Weights of a small transformer language model: 8 heads of 64.
MLP neurons of a small language model. Each row is named by its layer, matrix (down: output weights) and neuron, and shows model dimensions 160-223. Each number is 200 + 30 x the weight over its row's rms, rounded and kept within 0 to 999.
After each neuron's rows, "raises" lists the tokens whose logits its output raises most directly, leaving later layers aside.

L2.down922,200,174,173,207,191,234,199,208,238,177,209,258,248,154,126,225,164,146,181,205,165,196,155,136,212,211,198,200,225,234,191,179,170,204,128,224,190,137,268,191,218,186,202,220,187,276,215,185,192,240,202,206,165,243,227,187,137,207,229,205,190,202,181,189
raises: " Premier League", " coaches", " scoring", " league", " players"

L2.down1094,220,225,206,227,209,221,134,166,219,224,197,157,221,171,178,201,204,211,183,249,160,254,239,171,167,212,176,224,196,133,202,176,197,235,174,197,198,226,232,184,209,162,224,144,217,219,179,195,169,221,173,217,141,204,185,173,126,198,205,187,180,226,231,164
raises: " studio", " producer", " version", " album", " format"

L2.down690,160,192,225,197,219,210,208,199,174,210,191,188,261,198,152,227,231,243,182,182,227,211,155,228,190,177,244,159,203,245,141,164,206,171,218,189,243,113,226,247,170,206,228,165,225,189,174,210,248,130,158,172,224,185,197,167,180,214,157,211,192,213,227,198
raises: " ", ", ", "i ", " | ", " of "

L6.down1773,214,232,190,185,216,233,204,217,208,229,218,230,133,186,181,204,172,205,215,201,249,222,217,204,252,227,197,208,183,179,203,176,182,238,202,180,198,190,178,162,241,211,236,199,234,227,206,207,220,177,163,155,130,213,196,204,241,189,199,200,219,224,154,199
raises: "or", "or,", "ently", "or.", "ors"

L2.down1728,200,144,175,215,214,186,131,171,195,221,215,188,227,180,206,191,190,175,232,159,173,207,164,225,276,236,212,180,214,178,206,174,215,182,165,206,258,186,191,208,245,194,237,166,231,191,216,189,209,164,161,179,213,174,195,128,205,178,197,214,176,194,212,162
raises: "ment", "ed", "e", "ments", "rat"

L2.down719,229,224,194,175,177,189,214,226,220,194,255,233,177,312,139,210,213,255,215,143,161,233,202,194,99,193,226,149,225,209,239,212,189,205,165,155,221,167,143,216,203,240,222,311,150,200,216,256,199,211,201,181,189,201,220,160,235,216,191,142,253,225,204,215
raises: "ments", "p.", "iting", "f.", "ment."

L6.down1083,211,197,222,206,225,205,197,211,155,174,202,203,139,207,214,237,229,227,180,188,177,188,246,253,226,204,155,165,211,211,171,178,180,221,156,213,188,218,231,199,224,182,192,205,189,211,172,153,208,207,273,197,237,223,152,196,198,211,214,197,180,207,253,196
raises: "les.", "ter", "coming", "ted", "ler"

L2.down1288,169,225,199,196,146,203,189,226,202,141,223,164,173,244,200,233,152,207,161,193,195,235,184,204,251,149,146,187,181,193,179,226,233,235,176,176,223,197,226,152,227,224,162,210,214,248,200,255,203,243,227,232,254,239,179,221,235,242,209,185,212,214,195,189
raises: "ts", "otes", "t.", "ts.", "ota"